Weights of a small GPT-style language model, trained from scratch on English Wikipedia.
Size: 13 layers, width 384, 3 heads of 128 (1 for keys and values), MLP 1024 SwiGLU.
MLP neurons of a small language model. Each row is named by its layer, matrix (gate and up: input weights; down: output weights) and neuron, and shows model dimensions 0-127. Each number is 128 + 24 x the weight over its row's rms, rounded and kept within 0 to 255. Numbers have three digits each. A neuron's up and down rows have the sign that makes its largest values positive.
After each neuron's rows is what it responds to, as a language model described it from the Wikipedia text at the highest values.

L4.gate232:180106133088116165127141133130157139127125191130137141130140146125106112150173188126129174155116121096133136134148138107156117107164104147115153068087152122149114145103128126114146162147153149123149120141112131079107126141137083151109148144087111115123132130149116110101141128100107110139118127120148133127126152140115144143139121165112092137127139169105137120107136123150110113105131
L4.up232:114143128103186110165098159127124110108133143108140099137140138148119087110096130109066070103121116092123125172114131124151088092200111124152102135140138132139119146157137103127157098141160124125121142137126142123158128123092136099086160139112117097140142154179132122125136127130106082137108162150070106096117155106132062102084142120098106158114103115159146120092088068139081122140154
L4.down232:179146142177100155154137085167141098116099116151135103117099151117121138114142141147143124149125119142100129086146117131129143123134156102087141084104114148084127132125079131163116123130103137142093102129105169135113168130159139086150176087090165108165118121161108126114125097167101122135140083126153143105126122117133101168105101147121162069098113103148105124175133121125144144115124
Year final digit. The last digit of a four-digit year split after its first three digits, typically in dates like May 2014, November 2022, or 1995.

L4.gate381:140094135182098109172132130092086121128115173121077146109145092137128098111108167114103145121110150095139131116137089122144135130125156139107126115121121160147152119167137127082136111131097157102153129127091156127123155133125119108138146112120147095136138111125115141119118139138155112147153129109111094113153164160092130118151099195119102113131145130138131167127156132133117128123114
L4.up381:119145105145123102113124147109146108102099127115095131150124134108133158151145168126117111167093154119094166110117118113148100118156153105140093102145129129092146122106131119164119128139138146117113107119109148113125121133111131121106166099127158165093114154163143115105117147119107137143144100110114135149144152167139159168131131136096098096164167163121109190124133166152162181150118
L4.down381:134156122141098116132113128143105154165124141136117122117133123131127110105143113139127125147137121104166134137134103153126104134149091134179121118077161158152147119145094121131105128095084109167143139122116117114069130114108149112101130119126185117146088121131141139128117115153148145122130109135164132116147147144074172162132141140144105118121119104133088125088146154100123103090104
Noun-phrase final words. Last word of a noun phrase or multiword name just before a comma, period or heading mark, e.g. Museum, Department, history, area, Kingdom.

L2.gate854:124140127132146118162115094135140114100181122134196122123102145114148119142089165111173158123116150179093106088169116120133135155146096153130160107148134133120153153151127113095100124160132141150144111100149135126146153144157130139084086163124138120118118112158114106132143168177129136132118125178070129100088126128136124140156162134124136143093119107161056110131123089115105154140133
L2.up854:119135122153122134089131070127120113062193093155163081124122150115134104105088148104178098096138156163131108099146117117078115135154077126151141088141127151130177163138122127092117093135081123192129125081118130107141085168136117120095132133124133096097081090169127103118145168157113140112116135162120113140121125102130134113129159149084157141112138126161058139145111104143095156147130
L2.down854:129158143127141141108103126127125111120125086162117133065121156158168096151088147101111128117128130169129096092107119117103108143145142140145141130164119194124126142142125122121098175134102134123145133143141128105162127159129137156127137137136148139110128121181122107150153158152120120100139118135112125134132093084133120103144145146142123164129126100141113091113137115137110154155106
Opening pieces of names. Opening word-piece of a longer, usually foreign or uncommon proper name split into tokens, often ending in "ar": Nar(ada), Sar(asota), Bar(linnie), Al(ameda).

L4.gate700:104105104173139119134124123138128132121099113116105132128133120119087172127109150072098109112088124145135116160097149105133110119168135163130146151162107117140124131157114113159129113192093123134151098113085143142133144141136122146109115126113135137185133113126157148101129085099129128132154144069139170040155124143135122116129145163108135139109147161148111132161115135129139120128168
L4.up700:112144143148141104134114116184122105120114128107105109088153106139124139119108134120139091139138138130131081117102118064140108078162130088144162198150123154130124111105164094160131159134102119138157097082071115134154136109124081106091138116122133131152122127117134152110147119105167135131176151120120125083149127146132137112114153144110132150134191122111128109128122119155135105125134
L4.down700:107125150097149109127097106186144139115130143147114159130122131121121151108129155084156118160147110149103168120111132104116118115121122124068132166123121182078135128164132098088145183111176122150196117119139122131128147156144092174104154111121128097151168116156127124107123132133127081113172128122152114070124147160125085124120168125120170162128123146118097153126119162185146130152154
Before year in dates. Separators just before a year, like the comma in "May 9, 2016", colon after Released, or an open parenthesis, mostly in infoboxes and discographies.

L3.gate720:144142119130087119145108153079123137118115144109113095148135125093147141141169144155143109154082143129117165117134132168126080095131133120137123123105142144125100128113152145131131084156101169171108116105161146112140104106141133120150142121061121140083148139147173163123117137146128151107144084136121186137146104153124140093132117096151170087118048130128082085141174129115108146162144
L3.up720:094154118109125152094136114128141142148097166133105159118122080152140148172128107095121104140141117129136141150158092118109120176118155138115129113141146162141164113131139119159097179112160109158139153105091075149120127119106139133092114139064162152146118097139108106146142151131118123120143183093141100143150121124072126152144148136108104125150131166147165146125173176142137073148120
L3.down720:126129074155128114133135120110072136158104188157123104149146159151162162127131128141131143182124160106133137123132107152116133132124104114196116122129118125170153135115084142170112086080056136113083132128133144139150136157122143105120139150112120089117126154157172131150152113141119157118138120078151138143159121097155096108127152143124157105126124122133130150143128190136137163085145
Phrase-final head nouns. Last token of a noun or name phrase, often a capitalized head noun or a -ion/-sion suffix, just before punctuation: District, Church, Party, version.

L4.gate439:139130057154093118145179103146134099152134149133170131124084104064160167078146127137122145103095099158151127150131109120141139152120167130131109107097100137146115132099110121143116128134179119126099145093095107155146115104178140081078129108154157120133155083125150123147134109126123169139118121093106129119107080118116130144112097120094132169078125144130108112137114104145094139124151
L4.up439:124132096149124116131152140165099134125167116098136175121093107148148139111106098142123159094096132132164126148151104153139149097076106141117108126128095129141077124140148134149146155107146101139135135131103136149139113129155149133106120135139196094113132109105142162152136108108112176170147112095118112152145137171116111148113124120127150122106146110157116103106108121123095160121126
L4.down439:104121132147162149122131157128097123119134118096089120151129111186117093134128086112124142145130138148162115127110120128170142130124076158104109164145134117133134157166136084127105115107110122153113146174168159148122109114099129120163172117114133158097121138124124101149134131135150080100148151123126104138177133117089110096162129189140109109129082131140160147103126108125114106122170
Numeric quantity digits. Final digit groups of numbers giving quantities, often right before a unit or noun, such as 1,500 tonnes, 160 hp, 500 years.

L3.gate353:121121132132123105121132144097080119155128112166147101101145145180135094109125117148128160146129117165159148126129163103150148161159107116115104121106103130111145086191124089129126128133122152084122076126153144095108086122101190162110174181114137092130156190135132104125171106138180129125126150129120113087102118142084140109155125118093118145090120125137124160131129091147125138114118
L3.up353:082151151145133096112161105128120133168106126146128126155129097157146124111150113109148133153153110136168173157134165148122099166136115130122144146106138181115133146167139093151144131148136176105144140136126102083106081121107160118125147148151111112111159117143128110127160098130170125108145126132078093103105081115125142082136161116095117132100124154138150126125135089153099161102131
L3.down353:143100124130176130126122135117102134112140108161095110109120153123134137140045127172118156112114139123087114116104115102127130143146158116129074107148099105136139113100094130115104123114110059127128144136122152133156102126172124122102109094126116107147127125126132095173126135107108108174126155122155111149138100130103140155119119135142117140138126132130154138090115126122150119112149
Word-completing final pieces. Final token that completes a word or number split into pieces, mostly last digits of years and figures (190-3, 202-3, m-3) and endings like -es, -te, -ants.

L3.gate767:167131109148131130140161132136114146128122126143126085163126124158091185152140106179146140154095099142145139127108130101160127163181174125128129112148174162120119149115148130144113103155104087148175099140109146154142118108116072134142110141081141116130113132136115099169117164150146152107180139172143089092126101078110093173140095155115121105130117151139146141130113113109112161092100
L3.up767:105121146144167157138137134144093139121084132105111126094135097145136101133149142146128179147099181152119166122119133158131084123142165146071116135140160149155140163137124122118117122140122151148158118122161138136106121114131119110170129149115145142095157133115145105114146137112084121113173108124146134173087066096112105124153078187138108129191094149105104095146129171123121136098144
L3.down767:129112159101142145102134113143120135157154106111156135122126170110136120119109133107088151151145121133150094134119125082122103144148140113155130130137094093125148130120131134094113146096141135117093145118128125111126144148136107104089151138188134117107121115157165139105098122117146126136042154135114140150147149122139151100142150116133086107093142131117130118111143092138146120143152
Foreign name fragments. Early or middle pieces of rare proper names and foreign words, especially accented ú and openings like Al, A, U, Sal (Núñez, Húrin, Alcinópolis), plus scattered common words.

L3.gate452:114133093103129143112076139109130136160098133118129107133131117123154124107084109103131159169128107118141172116114149083091148139159120119111145132106149144119132171147107149181114107131091135123113101156126136177122136129113107097137153139127089126146126151133158140077107170050114127089157114134135140154105104093125123103148143128134123129133144137106118143137146109136102128151167
L3.up452:086131145122124133134082155144091145154100167138154137101112114126145123119093147137155132158090118127111111104142158038109111090103101117100129112129138095142135143156072144130116116149129145151135108156147126127117109086145151120092164136136125137085128147133151132111164138120123149116123092086158126118149097158111143125187155126148132123114111124128120149163135156118123129129152
L3.down452:094157104163129109149076136168116138114088116118134125105135158112167138144146160147152105168088151153113145139159126130144113137144135137118111107140105138102147175152160151126145145094121138130115203128149125119117091149147108163119127129173168131109179111158110104145145124114126095120137131105135143122110164131101178126107152135094131169114134138151114138145154152132141115116093
Table and list cells. Tokens opening a field in Wikipedia tables, discographies and lists, e.g. a column header (JPN, %), a value after "Released: ", a rating "A−".

L2.gate12:152158136114115114125123134129112113135134107083142075134121165164134138130100165157175099163118101126095169104110129080118141121119137124142081135151133115144112117116146113107124156131131124117151065093145160110114155096186129123126132101069109118118102194101130129126163168085164123133134156121141116118147169121091139120155140066146148131074091149155087164118096129094133119135147
L2.up12:089107107119168141154125147126138152085114135104151112096109140141121129154158144114159157133098107111125157141116102140147093132110139148139174120137106145098138120148150122094123155129141166141113150131180131147100169131161077102136157125104132054103114118132114148145105164143093132119104125104126138085201119137142093147090154140114097112144088160179145160099104127109130126129127
L2.down12:138114108118102131115127098115128122135146126146142149123100081136069088123072132142083130136139151114143115148129146131096100128141128125009165134106118160131162120160118102104181134112100105136143170168122101077130092151117106127152145106155127119164131143181136156122095118102137139128144110159104119134126131135175138132152098147144140142156151112083124144135129151109129117111077
Digit 3 ending years. The final digit 3 completing a year after 194/198/201/202, as in January 1943, May 2013, March 2023; also New York, chemistry subscripts.

L2.gate483:124144138093118143160161142116117140137108137134154141118112128103151107162073142137150109119115088144138145127142142122097125146142101139110170146107130127155137173101116112133136112133167145089115102129133029138098134110121166072127117171101107167097169135164106159150125108103091145144158133171135125104112130150147122146137170123136150098119108134149121102090156135127078088109154
L2.up483:137091113144093099119155147080103092120184118156173122093114143116126090086100116125110087124132104108149067148121132096139151119107117151144171153102139115155155086157133154116105095119089138122124110099118134089109108163120102133124139109169081138099112149129159121154155105106149155145195158075142146112127148091109170118123122151133150100148148104099155134137124146135079101113126
L2.down483:118137118100129110151198137140085139122143116089146123123132180115138110109131129105178120131147154142093163103120141154123139109114141159243145126136066146147156160112134125139139120129134129150107127141144109085095102120121119162112117138164149159081135134146097163139145126107124163112145113204134108138098137137127115153129095154188147122128191103120106118124100079149117121112151
Infobox colons, word fragments. Colons after field labels in infobox-style lists (coordinates:, Genres:), plus mid-word pieces and acronym fragments such as chron-ic-le, O-SM-R, E-MI.

L4.gate127:147121156126135137085147146113126117126139137112147122114140091116136122122116142109111130143163092075147108100121114130136129122117132154119140142087151122140119129120144124141101075166084099130091121128138135107118102171127106101143138136168138127127120131126132078148156144099122143121120154144123113124134110120168091102125150110103099146160130117085106170121173142112099112159090
L4.up127:171123125127120145131125147082137122108164175079119136113150076133120117117141171127114148146165116130114141102151117133169146126138125137144154158115146141128152163136150182091115140140108130107127112128180144103124139102106112092111159154136116144096099163125174134161140205104089148115092143167130110113138112150180097142161150142129157187152078116108089146126160108135100150153142
L4.down127:095140170110125137124120143135139144088121111129108140096089115149151117070147129115173085148154142103129118093144102153139101131136175103076070111108144154143102116163132107133142089048159117167147152124147123147107139171165085126117114103150122155129162135121107121155151121116124136163148097079162115132103125137063137157095115117088131131153126148128096094128124130115116102109134
Capital U, year endings. Two groups: a capital U starting U.S. or a word (the eastern U.S., Humanitarian Use); and the last digit of years like 2016, 2026, 2019.

L2.gate819:145148116116101124133127138160138169106109159134129091106110124094126131142140115091132138116130126113076146123135103105078121180129122148136103105133120156141131169099117122117156098121133136154175172116136095086139117191148126140139111095132150116106136089130093142134140138121103123085103162139129098121142140111130130147112178130112121095118118131132083094134167136130124168147137
L2.up819:154195147147118151117141113080150147142102166142150133092095102129117171151166118067174094144111170125149162121145153145097115139110111136130127126118142170148145070109117127151124122148131127150097127126144143118177124107134123114103126093101108141112138104182116120149147129164119125103104140108121122104132109156105103142080109095094110181125101130151148152112141114156125100139121
L2.down819:142167174148094123115103087090144133151111179143144101133127116171174131107115129072128048133137175129142149116154131115108147173134085167148134111119121146148161083119111144168159148151088101158091140141098150105191121115133133139103176133099107107094162131145132137131159131140114125142085158115131136116138119130117119145113108114112085152116052105136145154125136172092132093134149
Head nouns of titles. Final head nouns of multiword titles and institutional names, such as Church, General, District and minister, often just before a comma; also first fragments of split words (Ac-, Far-, Bel-).

L3.gate768:160122140174164075136094112081114141156132142116175171144106158165112152142127124115106133139131111137135140145145118062187095128134142153110114124059100099099110121171107115153138112135139129131108135115147147166138125098106179113128153130121156144095146119158107135118115144124158106106133122103101136087110148117127150133118105154121107111133137120182172136105149177115114118141138
L3.up768:182147148165129126131119150112125144148147127110162148193116144131161156157141134159153121124154136125133121153143123071140111123137194167151110115108144123064132133111137119150151097139118151148100138115151110138122149076152148109122137112151135117048175085146128122104135133147137139099144122114050144108104128109138131113114106121106084092125134104156145155103135122145117155116152
L3.down768:112107104161126104135153131096114108109122099140126141126116141144140108116141095098074142160108126138196104122134141074152138102109103121040096120124110100119128125143095098138121153127155096124113109135098161147150067101092131118125142135129154165167113163152113124120144125101139101119124163107160122152140113142112135128126119148145142135151117173133161108153108139137117119155107
Round number quantities. Number tokens, often round like 100, 000, 500, ending a quantity before a unit or noun, in prose and tables; also few, several.

L2.gate199:168145130140079115131130131086129113100145146083066151151097107153138135151136121154132114138113081102134121135125079116113100103144146113152127109126203156101152100146103121149113118119126098140116140130151165199137109132112134144121136116159125121116166149141110145121112168125095099121114096115097098155161146127149150115145085136092092131156113110171134135151125122095161123095138
L2.up199:101087163133157107165142126161134143144116160109113110132075124155125112131127153172131117116122141129160136113175186112163097173102151159148090134157103104113137129119139129124143148137107149150140144108094123100197141108141113149124116139155130108109126129160120125105111142112160122103097119138147140155117099122141123156085131171146118140171127163146137142058190164106147122167098
L2.down199:122091137157154131138145106129127084123125122137143135119130144125146127098120110148087149103125123121185149110125126102154143135100114144000108119142102094108113146151120151100140136151156116133174134099087172122181080124134116147120150090146162095147125125163124115097144154088157112129151160116159133144141098084105109158100145151127163107129103152138172124135150137140131158144115
Two-digit number tokens. Two-digit number tokens, mostly in Wikipedia table cells after a pipe or decimal point, e.g. scores, times, stats like 93, 8.72, 2:58.